Weights of a small GPT-style language model, trained from scratch on English Wikipedia.
Training: a variant of Adam for these matrices, 421M tokens, 6423 steps.
MLP neurons of a small language model. Each row is named by its layer, matrix (gate and up: input weights) and neuron, and shows model dimensions 128-223. Each number is 500 + 25 x the weight over its row's rms, rounded and kept within 0 to 999. Numbers have three digits each. A neuron's up and down rows have the sign that makes its largest values positive.
A block is one neuron, or neurons of one layer that tend to fire together. After each block is what it responds to, as a language model described it from the Wikipedia text at the highest values.

L6.gate32:505511489453532497531484524512492471499490514526478511511499490556567520477496517544511502482534490472516465483466493501542473498507533510534475495504559492518462508517535462508501530503496488515532498466514520494514466491504457465541493525458539467495508502451440499529498484481517492534
L6.up32:516458476498521512442479459478540484462498559465501479455466508466513506480503538531449486483521505472518510494497452511523550506462510528507516471498508495516453542533492488516462474464495434533552503464495497481490530488509522492507539507445475499508480518523501541477470524529492475505
L6.gate133:520494524522531461490489497520450467477477546527506537503561468515511531498523527514455527541485544494527497465487542498466511537513525508462467509495518477474441509468522477449480501466500479533544481510504518488464487490521530516500495488501501469515498517488518515531538509543504576473
L6.up133:499479493530493483510486469503475488477512522481505531488527487497503507512521525492475551465496458518476500511464489483508501540512502527524525495513520503555520541470473507537515511522538529504508523476478482517488462554522521459511524520472469497491508503517442450454507497480520480479
L6.gate183:536522484503525525524515493528498516476475496521501491517498491501498506510512527473466490520523514490477495512490488477472458502505475513518473481494482471537490512542498477549485549473511487499501468493519526521488516487442477492535521530518501515456499501496437506451519467586429518454
L6.up183:567497473545478493459546498501465516463482465527513529466476440494515499448516503485488521480505509501509497447498503482488463491511497489413521458480509483522536518522547499511479527519493522465474463501538483499492495524479503455516482488489513481458491463513471457479526486555482492494
L6.gate215:481468501536483474485503518462526501512515507487505524481518511525500486501517488533503533503493485488494495537450542517450534502540501489474518514542490510457499508472501450503481482482492533534529526497498472494509508518512528503510494505484516472505518516522497506525504546446522445464
L6.up215:565469541525483471485500525489509480485513495499518508509484468527517496497528519551471496531477500467520527511476581487497546526536532543460503508521487496482475526472548485498483498469480500497499510550497543486522502505490468521504526499487498419446481526476511503512478495504502478524
Fires on the last two digits of a year after "In 19/20…" opening a clause, and on "which" starting a relative clause after a comma.

L6.gate122:510521522481539537539502521518528495574485491462459501502525509504476514524487500487474473522507488525463516525517493489522501476522527494503460510525464461507452535452485486512453516493464467491489496540476479544517479500520484506520546489482529521491501471513460491539504494503509466505
L6.up122:476547512467488489502465532530537512489519516526497489485488531468530501470524448492530529476507459521456476462515506522491495485491511501548505475468497488515520534507509516509461508495493460500542527515501472537527485559476553456485536523478489482492463515499537519543517506510517518473
L6.gate157:518554479509499495453502493496520490485505413494519460517514538505497496508499500516512536543482464517499532515486491507530487478520486461511490517447465438469460495491488481469496523516532504470520541460480456505487496564501506515508487480440507502467507509537492485501472492512481496528
L6.up157:483529498491531528546477525499525501490532533525470498510463435532436509501522534477518514501467516507523517495561457531491495494519510548483502475561537508459501496479477471491493526513504459492496533516494493496496479483480513508466513522517497523502523487499441508524528505507503518491
L6.gate197:530519531534530536489474518493489475513471491526525517487549585504495509490517485512499526529520502465506475532497478540485477505500510520556516535544512518535474532564463513528498542508452511548505539474482532506504530485516555534473514495519492514525533489531525498503479472497469504453
L6.up197:506475492529512508490527492505516500486473522505539537472544557524503523491549480511533511513521499484509493523543500512470472521501486571539499513503452463470453522495492523483513494520499491516497522474493507514446516479465513456466535533513503505489505508489520491506477485545482494500
L6.gate256:485493494477529500514548504473534569520545518468513465512483512528470490547564474463533498506462505497481467513491463512508496542531509503544539548536500491520465498496490495480460537529510462490496507481500496495542485514507533506498494493510483510503509489499500504496475471540477512449
L6.up256:485505507491501502481525534482520525466553495462538501538499485528504512500516527503476485459500482502459467495505519476469498526480572485529505498544527497504518477484513488486458504530497484462444475478522525515468500531461524499447534531472508499524509461499481451516481474523510466520
Closing pieces of split numbers and words, mostly year endings after 19 or 20 (19|69, 20|10), metre digits in infobox elevations (29|3 m), and one in Time zone.

L8.gate63:490480452477504515522496531531527556504462505507493465507477502517490504537504494514474501459511515462541497507516499484489484526480460513482542505493472537493512482474433477515511488486523488478450519484465508506460464503481534440513499523522468546519508494485498522552514539505513522497
L8.up63:539479497483460511501542525520529501528472510506489457527471515494500530530507497518483483485515555461523532481498467497451476529463516472475480500475511543529516543494484487485520544478481494518501482482463464497463506481557489493537522494513483487488507526491515499549535470519473492510
L8.gate304:533530482485477527471511492556513481512503513519498489536534516500472498464497486520536512484447524491541519462509499503508454527500498506492499576456489472521516503488516476527482512478501473500528549484491487552506518470529512477522487535463500481516502490526491492526516463511481497476
L8.up304:518478468477489482519508525536495496501557467454510461481495514509516500508474501542502502451478503467531519463514441504526483503505513520457460489489476502517470464473511484558451507479475496501477507472490544536431503501543502510479470503485499496484496472475456491502491472478510480506
The article "an" or "An" starting a noun phrase (an additional, an emergency), plus word-initial pieces like An(nals), an(alysis), Al(though), l(iberal), f(ewer).

L6.gate116:486504475487453500472489491519492447510499521523587501559500493508513507538476500458500501456492523531530499523524465497505500509487537505475469502498492498485512473513525558494502464526477519516486541515493493532489493474508464499506516496484529504532501484479483470539496494465499506506
L6.up116:457532494529492518517524494532507515506487510523529474540474478525441503508476479494475512535480511467509536493503471502468517515521517497515495488467462534529527447521492562489520459496480528503496537462521460522493509504564500497510541520458495524490496494486468490548494532553521535529
L6.gate147:504497464506509537486519498543504465486483468498541485510577542518542484498476466478492477504474551509529475511468556469494521474507537455527499504459460487494534495540525480470470502507477502503499532518514451516505526542458486532512490535515487500504506489512463477496516489521513482483
L6.up147:432512497461497483513534541507530470495489513569518529525482515494504502551474491482501494467535522468456489513492495510489485508523482509499528531484448514490514464539484524510486514512487495479518508494513528514495523570531542507507496512497484505535511478522487500537527524510510512510
L6.gate177:475498471554471514534515503521518490506548484461542519516491538524495493513464509488526507492459483504487471487489482503468496546530493478500519508459454499429530454493489538484511459508512467531513541492507458521490513537490455471510460502502510521466511499488495483492520469488507537484
L6.up177:510504546514467499547468493505499490480550504503487509489501504508537512483552522556490465531489477481499504512475492514495531526483501519528546537473496497467524532486489511515517483491511465493473458540508547474458537499494511518510508487475468479504521493506493503522540527487528475492
L6.gate270:498511449489498522500514511502526517496451477477519471504464499455470495577459498500489476505526489503484479510475473457508486499470529464532493491514532531489527516500450484472456480504499475502533514500487523496494466541519491504475479528484478498502533495517510465519532495500507479470
L6.up270:503471429505490491468512519472580509497520470500543474532535523465476508525459510505486463477492493510488465511448526447505499499505504452498494517542491508465531526509519495499485527540498518509499490527507531552505508523473520446490484534534477517546519489502508491518535488486490471471
Mostly the closing pipe-and-newline that ends a wiki table header or data row (after Notes, Pts., %), plus article an and split word starts like e-ast, es-pecially.

L4.gate9:535481528559528484486493490460487480500468476531515518514488473528509481474480478471493529508515456480479518487472500501467491481498543461477499499507523540502547531525556505543540542509511464452472497507524515513461472494498537500481532520513517489464477516505482494484490485492538482505
L4.up9:529514512561505496484499468445497495501478489523514514510499481510495477474483507476500496493544468476465524512489513521489481479495512475487509488518501522529544528542546484555548529509507472470471510508550500501446488501485534499468520512536531482468493481504505492479498486489538502525
L4.gate115:504510541555491523522505504514528466528527496511522488535524510520477497452470457483505546482492559496504512494502526506510486453526523505467494520467544477471470494523530465508498495541500495525517470520515513514537490494494462574533496499476504479506512477451496512497500496494525483547
L4.up115:539525541518475484496528505549511488501518457502532494494551473514503466470459491537487533501493480487556499476476507480568512507486521496522456475518546447471488494531528483502493498520490543477513458481499566475536503471491506568520519517511515503487509516456470504462448523525497473512
L4.gate160:534493460558493485465526508488467491442499475526516504487522472476492493537502527514497516504524523467524504499474524489503488520495520466466488485486497530479504514516515464477527512521539462456458498507522520489477514495488518489490504492503509488478486503496454492490538497504525459510
L4.up160:538493462545485490492529530504486480477488513528505485500530467480486494506497532514481515520502548457495526511493504510498490525477522494486506503477512524489501512533534457462491539512515489460481491499551528475507502449497486510481511484477505507488491539481459487487508501498497498537
L4.gate183:477499466451510481510513508474475504501511522514471443512487498467469490536514481500506525491504498515497494499522527480524532495520536522525501541474515496551499482476505519526519518524483483499525550420459505482518466527518480507515531462494529464500510532490499482504495518509400484499
L4.up183:529492503505511489533490554464440525545499508489521503496502506469508511547560483440518486502472484490513524477493556546499504486510468507486507508519517513465471532515550477470521497484567516492486518548491476477463536519491510505547489480477521494513518511516511487519500471510459480489
L4.gate195:527504506520504500491458476479499447518475541502509526529464544485530456518544480529459561485498446515512493552486481489495509507502500453532469469483483533491500502475512499425480478521506512492529484463496464522492512565497517524488547492480489515485495490516464498489492472496484483483
L4.up195:508462482480501510473515460505559506478480484532476464478529498471501489499492534433468507495524490499555487543515465529499506485522496477483507435481485497493487508507487475478510553500486532507519511513509495476507512490477532462503492474451490500544502475484476484502514485481474496478
L4.gate217:522488491481473514502457488453502506538507489501487475484516470499507511454463489510502547495513523526523537481473475487503516460487475499529494483444505477490503491495482466518496513495491449498498523452497490481466461473538469536499505474485526442480499498474518533487523500537497485508
L4.up217:527491502501524473461444490498505492530547475511488454488505499479505486484474477523482534512483493522503535463474524446490482470487464516497494487445483477514514501525484491508508484486513484513509484480517507493476476488514525516493537493441524468455481506547534487521485522543509475539
L4.gate254:493507519512497491524526532550534536475539459508475542510551512498519510496510527549459496532471506483488557500492518517516476487444505468522503501519490508540486528465520486491536491478491514510524465469519579517499503524504441463497472502498504525523530520518473463492530474516535462485
L4.up254:513471497461518514502493499496486499538519479499482488482488497501487480516516514541484518502494492502503513482551517501513457535476488476550530506473487522497466509465475474516479477454509479529523546441505459459490477498562455469508518506446481491493517484535528512470521487528489467485
L4.gate282:505494522498500548502519522505514507488502554480446518492482561527459464480519496455463523522512523494492513482508491499514508528490496479511536520493457530528480468521474458519475475533520503508513454489482544481510544509542499505516511545509488510528479463530488503538470494518484528525
L4.up282:508522504510535508509531532489531545497490520477476496542521501515427463495528526522498525502483457525475507494482489525464512489513487496520511519503502500525521536516521474462487500512537512517531477548496500487498553531481481495495532507513483483512513509497513481486551458526530544499
The final two digits of a four-digit year after a split century prefix (19, 20, 18), e.g. 19'70', 20'22'; also word-final -ly and R'ob'.

L8.gate33:519511475530496504525504500471521475499473511487499468483518498500466501493518465495477532539511536505541461483527514473512496511504519493477479481464524474531483476507497527499479485466496484507535476481520510501534478465494508491542461489493523519495515490522454480493521460503503499494
L8.up33:515497543485466476509547525505494509501476503527481506546531475519503521487516478482430514494482486470507532495511502517485535486466489506441473488484498487464493518491492515493492517487462534479486534503457556466540511494535493510474461499515522489544512525500491476487463494512501514495
L8.gate107:484488505481482465495482501506460505552496502502515569528553465527484543501501486507492516450510519457517469486533499517504478530486505533474453523504489514521506490515479509512472522451499447487541519466505512518446478466440454464485572498507506477522519499498492501538524481476480518496
L8.up107:515536494508480529513479500480526521486480478495499509537512492477410515477531522490499494477524507429486489466492554500493508513477555511502516428500466461492516488470468515503532480490460517498488458515505503478509488485516498544493499464551479490499519499526506508463474489509478481506
Pipes, colons, dashes and line breaks in track-listing tables and infobox fields (Music |, Formats:), plus word-internal fragments like st, dr.

L4.gate5:499514493490515517494509515493488502520485498457437533486459543522487535491501522519503502520446509513518500506503473506554492518505501530530456471530521499502512459535469539471469497478473501512524460481459511509486510546511506502515525488502509495531503488525500546513493492501460495490
L4.up5:505522459530523503420519507506501531489481494477519479507474470476508494514496520498547515461538480506454483528455466518491489484530471494523538482507470477502529502474483512491492531532454524472525515482484459531461498491477523514493519552510458515528485520532486518476503507548505502476
L4.gate51:492503489456506482483472445507508513490495529500470484476507506503475512494514498538512523506463497521516501492521451550510470498500484513495490455457520423499473523492491468505479455494504518527518482484517523502555501524517503493480557496463523491496497495492511485567542511482479484489
L4.up51:513504539504497484494441507526501532513497511503494489516509555498496478516478536457520498493465483504441531499537523533507490513533489489529538499509447531457453500487503510509474536498491451513561530529516434527517543527509548529505545496461501505510489532482496476527547489457478443516
L4.gate71:449522533502505497500532479539496474475508519531507508505497499495482497527514485522497435480491506565448477499492477515524561467559496524490524499466522506492491530479499442529524492537532535503516486486486501523553473503541508507500537510489463495479471503520454536485529491526497475482
L4.up71:554498524538474480516502504490502504518507494479485473502453536514468505490517547530500456553519524495472481506517498492520474517475486518491524477582475503496457485487464498542498500513465493456500492461489481490464478526489477485502513500494501534440498503534510546544449515452536498474
L4.gate109:495482492483471511498487530534492515479472503479505536543488517510506525536509533499479494451489477496483521502461506513526530520539501530541529492502505497481501479483501510522485492470477495544491493469483537537510477543504467531500525527477496498466485520457573521518473479491471510464
L4.up109:496500505481513498509454504491536491497469481502545539503464483540544537505488506516549488477454479512437491514514490503491487484492541500531482515534488489481539506498485509468513471505482498488536517475508487467496448491502510494538527512566513504545493510487467495516467484482480507498
L4.gate120:487468560483519535533496476514484533546474500447521529521520492511537488545463489518498491543481485509537517527504484533509519494450540530497471494534505502491454476495523507536476455507487519517540479520464486538514488546503500498502496530461489525557531484526536526523460512499502489506
L4.up120:458516514461461455508478438475513528537484513514479443507493546514485496448493490509536554444525464512503551487501488494530467485440470529500514479503518477474477516517488468490470536509521472485496490483516463469488505511513495511528544523522482459471498523516469505515522509517477466489
L4.gate137:503515531555472512507514517494465483537531472495508470512504521547504520526477446496509491557460529491463489493492457498540517539464536515471489475503533504478534501509472482513478510487464491486480520479520491517522517486522466495527515496504517485495506487533535451523472496555491494535
L4.up137:517516463526493492472463524516506447516531527460474524499537475521503508537522491495519545546493545461475490502525476476461504495524514523525482546476518505551476465503465493491483533466460444461480488553517483456488520448497501485517527523479521476465536523469539519502490512487492493529
L4.gate172:503504499490520534564509476516476526526496502482432510490537543490484477506512478501514474487488513495538522539504514512519471464512491511530470499511484489489483488509517519476465460544498528492487532465429510505532523487505462513518523427516494476534485456531475529526475487544502489496
L4.up172:479497467496472543489507473527466504510519501496524467531515547539478478547521511478529508484498495546495474493509504516527469523535467465506463491478506493467477461497504504456540484490524515489516531523470461512550503508516556525539508523435501500527488520476502488542471501510487463493
L4.gate281:463472554509505506459444481479541455528518481528466551529496518487516507541505495499548509474468510504503470515534455492512492453504526485491519471492544522493510486447522530487483511464505492506467507516507516502486496490500487482485516496432500501523479520498500509505472509540491566480
L4.up281:493559483468484463490529500537482511522513535500479471522484465493478497518507488494442516535500493542464514483479504499492487451471466460507505544508498489546503475508481445489475487520514486512516519482510496482507504475554536488516506502490524501447532484507494516518536484545486541508
Final two digits of four-digit years split after 18/19/20, especially in birth–death spans like (18'86'–1979), plus "(" before ages and ′ in coordinates.

L8.gate77:468473508457490501525519510488487523517468460507476488461495492554530491482550500511524524514524479461467521467494529497492504541505504505465519493483514510475518518503527464482536507513488530493457466555497476496486469510520498506503487538540474499512519575477475493525498478481493478464
L8.up77:489487485533478487509540487468445455508494534503463522530505496580515457520547514533525556509540500528514504441518499502508547478451489505483495516503529485542522513502488449495501564469472494517521518508489508536493491512543482446486512520505532502518495486502518512492489447462516482492
L8.gate186:489515522450509504541488489502474501513469486507482481547536483518522538501511513492507485494489529502476477500502529490521422518525493476491497485515510521456458529511510455567474543448572500489513479525538529506491472499511515440489516500526515518501547528517480486502511504505459464525
L8.up186:523497476523539481523453525509491490524478444462478557492490542522515488502493521506487497505512510530500526478470472470480506514493517474474507528447453491503474518478471446455496525478490482525502498439504509522476514516543477476478487505492502480528520532491492493495477476509501485533
Closing digits of a year (after 19 or 20) or the comma after it, mainly in sentence-opening "In 1965," time phrases in histories.

L4.gate58:435526483513520521482568471501492494510486494469483506524505565505504498496521473498495525485480536503505510503504454505491508542461475502524500509501515489559517519513451540479467471511496511514492501477486490490508493536543488462473493487523493519501504531498482506487533497486523519480
L4.up58:500524532512527516444544519528493528482501501449480492541527546528504513524488497494482500489500534525507513478511484524482502510485469532548516521503458530520506496492520570472451466526459510484502506512485524479535492503466493533509522484469486493487504529496530530500484508482537504493
L4.gate102:441472518485473515519530444530492470528534469503503454452538521543506484509521500528524520481479518506522514495480511485532495506485465491522520508475456485502483497463471496495472446506519481538500507492479519462520521510511490533531485500500484480495507548509505476550513490479528508525
L4.up102:511466527483448487562505483512504496517533448518478476501490531464460522542434506543472468528483485522519542464513491524510497529473491512448502502535510474463480484468511521494495484531501515477501515475486476481466510498519479478468467499504476494513471537439542489549494510482555540511
L4.gate173:457503533483507539503532555500505517516490534517523498512516487491526501517575489515478508490472497549557500510549467514513505527493498542470494536539497485495538489502505482518532529498491498503513495502509519462544473502513512517507536546537462504476530522502482517522527477480471505482
L4.up173:487500498529478545512508525509519463478525487524544470520507547509524470527534526505451475527500523504564511470492527515527453479475540516504508533504439484538492529475504479480502479512491512489525534505508472476477477508488490490495510493531459457442527509498465446477465484549503494476
L4.gate182:409526532478553555487535548496510469507473459507521447513521544516495514520488521526508487458479491497553515485515434505526502526509524529517502512515541471537511509444485506539500455512502493524490553504492473522465506552503546499508515561481477483502469492489536500537505490509495484515
L4.up182:505457522518495517495481498497519496552518484514513480562489482490526495508483507542477502485504523493439497509517493496484519479465495504477473508496491485507492547460507470532447515490504509528521499535487516440471474531503483534501489510520493511519526497537517452493467503548493521500
L4.gate203:450525471438510471477547517531525500500468481522487516525463497469485482479516508506451533530480529493477454489497480518554505467485506499471524514512508497506490527491497466534478503509514491535519526533478496454499495529544483515512508558490490554482515483489473543524515469500517502476
L4.up203:535508521523473509487505480473528518495527510520494520512500512465518480484557507506469520511470468498547528517508476489485510484464475509472537494525473490483489476452520497528441466509536500483491417519503503501486477472457541500484495479489481516543509496456480477503451456502525505529
L4.gate230:490539498509532543522488519512540494480508506500468504553498524528470529584498488515484453536497538491460490486458483496523504488530523521561521517527469471511492483502523485489483455478489517502503494479503516480535506486466503491513490513530444507500512492555509512489503455533489523503
L4.up230:526508490479510520532532477482486500531441463536501517517492534507477449513446536507526506534502482503488515469451505479500524478534516462520537479522447530480531486540529522468500469473500480512559525503514493533491502517494489522487528453473457494473487541490526495497541485568508490505
L4.gate231:481526502473520542485536513494497530503494450532530487458531548478522457518436502477529471532525523488518483518509480500476535492483527488563499505518495484510539498525466521493460465501489486526519469487497539477549525502473486509477497488538479457522506527522552497475524503521536499452
L4.up231:457548498507501560511507504512499504508507531509519502474485521456471462522516485515488506483488459511456482482521512504514523501530490531503525495510554513506495526505518498560460449508458486502541475526489560495526462467543459473439443526493505524501540552475525509527474517487514490488
L4.gate306:437483502474533500502514498541495513501476514480497486468515496539518483507465496484512497495487466548466466538509477486496487488518545504527478582508493526499524487497479527516472481486486507528519495519481458434477517531562498497535495540528479506505473536486505485482525496505516523509
L4.up306:455502546497505453502487535523494493505511502531493516481488488505483487551529478514507486538498490480462477498487516471455492508527517542498477555529490552499516475498519487493484435474503497472500469535508480499480528562519516462498499503521477515508466486539538493508521532527565559471
The word or word-start an (an applied, an-alyze, an-other, an-cient) and other determiners like first, any, a; also numbers after a minus sign in tables (−17.09%).

L4.gate55:454488491512488496535516479522506495505498539485529485494516510502481484519551473501470519466493491474513502515546527485474492504487477490484491512505480471483509546461463495486478530497488528513513547515454483477567480483515485472517470497480487497526507559485483551455477455454478488511
L4.up55:527448462497502476502478491496491522502493534512486470496513523475508476484497509474477483512488530486502493528481523486514525518471511519442483530526477467484501505495510491527529554515505460511467484531539475498522486451479469498496476495503518461499497508493537510509548525484526460553
L4.gate68:506475430488504478514537438492483532503503489497504496501485474492542562518502498493527458514488541506521517505517513493524531493499499532498474500504467455523522479482509542468469494531461563509519496513466492516484514485489487504542450484512481544564510522489508523505476541525494556504
L4.up68:518468449523525501455498461495489483520492530473520508538513472497490511498524498507491512535445496496503527498527520514512505491495430489509521501509513465505487440476496525482486433508512541479492521512466486496524483509498480524512491448478491463521514497471483488513498510543462536485
L4.gate104:445502503510501487505513503500471526534515507518536480508471482488484473565509548512466465546513497488556483479530470515510511462509457529532518483526457482484466518477489489491478450506492466486478487508486461503514466489518507521504474508483493567508515479490442480507477473489517492501
L4.up104:510493510518516518479518484508504530535523492507505529513502506535469488525508498491496487517521470490555500436473506544505507471520443465516516533543483488479509478507507477450496460476475503509487509500456479503508510519497524482464492468503530551530544511507478493500469476490574493466
L4.gate130:487497486498499517499489484491457488521517491507516571539507513494439498487529488491490511529505510561522478476553523490541491506551491479473482469495487492539482521507505491485446513550492546525498484521470464489522511466507467469522495506479511459510514496502481505518488458533427528488
L4.up130:493505477478506496532477493459483552515474433512461573490521494510481513486515486480520494469479486490491455465529519511509524498516508501503517458505521526543497489521506509526518524498480525485480508516506510488495457487450499468455511521517503458509513511504503499565490527519514521492
L4.gate142:450483490537516475481466457529538509533503499480520487506521532479504489530521518542547487477494517513558500523457524536511515471511471529551476538497491480512543493490481517468474501548478497482470480489502494516515513495521527497499510500513506515518490495559495518499517493548490497461
L4.up142:423505526513519471508498493499480493508531499515495488496472536554510510501494487501482556503449520522492493505516496537484491503489494517538526487469548535488487482567497459541500477502513500502504468516504506448492481502530537496530503493523528466452523576514489496503467452503483493480
L4.gate228:496452491534517509536500507507438539501494524491525506477500519486469488546527480515481506502534506556500468511529549481508474510473458502467485443469492464501491517513481513479510483496516515509459495472480469479510521522524510501526474505478503476475509502518481507499488514506469503491
L4.up228:512491504515446493510518477458466487501462483494525500458494472490443486472529510505491491502574456492525506505499541518472451470468525500503543471451525480509515513555498503519528529471501503496471505499545456493504506491503502472483481508472535457464526476528507463498498527461498507512
L4.gate238:487465480494494487551488497496479504541478489450488501487487480483464478533517460492497528515472514517486481491526505524498473523496449556506506486516473461504511538472505522470505523511497485500520462468517452523543525450474501526515527506485480519507530504506524503510524515492447509501
L4.up238:495528469509492513542493439476459510457551537552535526503493476491515480524511477474498514508493505513481482513525487486500476471519498541448495524483506517511544535551523515409503498541511482507513566473515494475493488498503492518520480537515508474469502537500510485496519511491509519545
L4.gate295:506519544499489504515534486466508530470467535487532494496487499492478525506513504510506508538490517518495466489520521479525500510474495486473488495528507499542496513464495506467465489520522539521529544493514448457501535508505477523515446476494512473506484480511533513526472516476533491474
L4.up295:441450532501504473472491531460492532489497510510471485457523471504510509506533489470531514538513505512481488502555492480507500496502503483459462518489508516501502543481547531521498467487499534524537531475509454461483528510496523547501487528499459467524507473509504530461506520444527442479
Pipes between table header cells (after Title, Music), and closing quotes or parentheses ending a quoted title or aside, e.g. "Log,".

L8.gate174:483538474503497535494486484509453486528503485483508490507459486512528494554521494474515520493513501472513531497517513456481509501501500482476492575500523511535491506475529517486532531476462514496514528522477472546504477484492509506546516538500516507539545503494499443497524484492502446513
L8.up174:460463541490513515504548528462495493518487456476501510483519528493521450484485504509487522522521501493507541483504520459497500507504468539535504452527499509490544538491481513559500514518487488468494468477512515505507483573537484476518532508456498500501522476504488510501469541501522530505
L8.gate208:539511499513510529498507538503456528559483503512475514504501466488554532536526498483462509485515504522504546544489503526510515492527539486481500539517472534476507516486496485464499510460473463540475483476458534501469491526520522464499520477508506517492532471485508486488485476498488492468
L8.up208:501505500474519482489549537488480522466515529481522485592532536506487479495519473517485554533482501511478475490494517540456512484507533485490499499477503499540507524470457430428494520529498522518527555510456489485482513470499494488491539475490476525535511526510504520497475543537492518505
The second half of a year, especially after 19 or a dash in date ranges in career lists and stat tables (1996–97, 1974–1975), plus scattered word endings.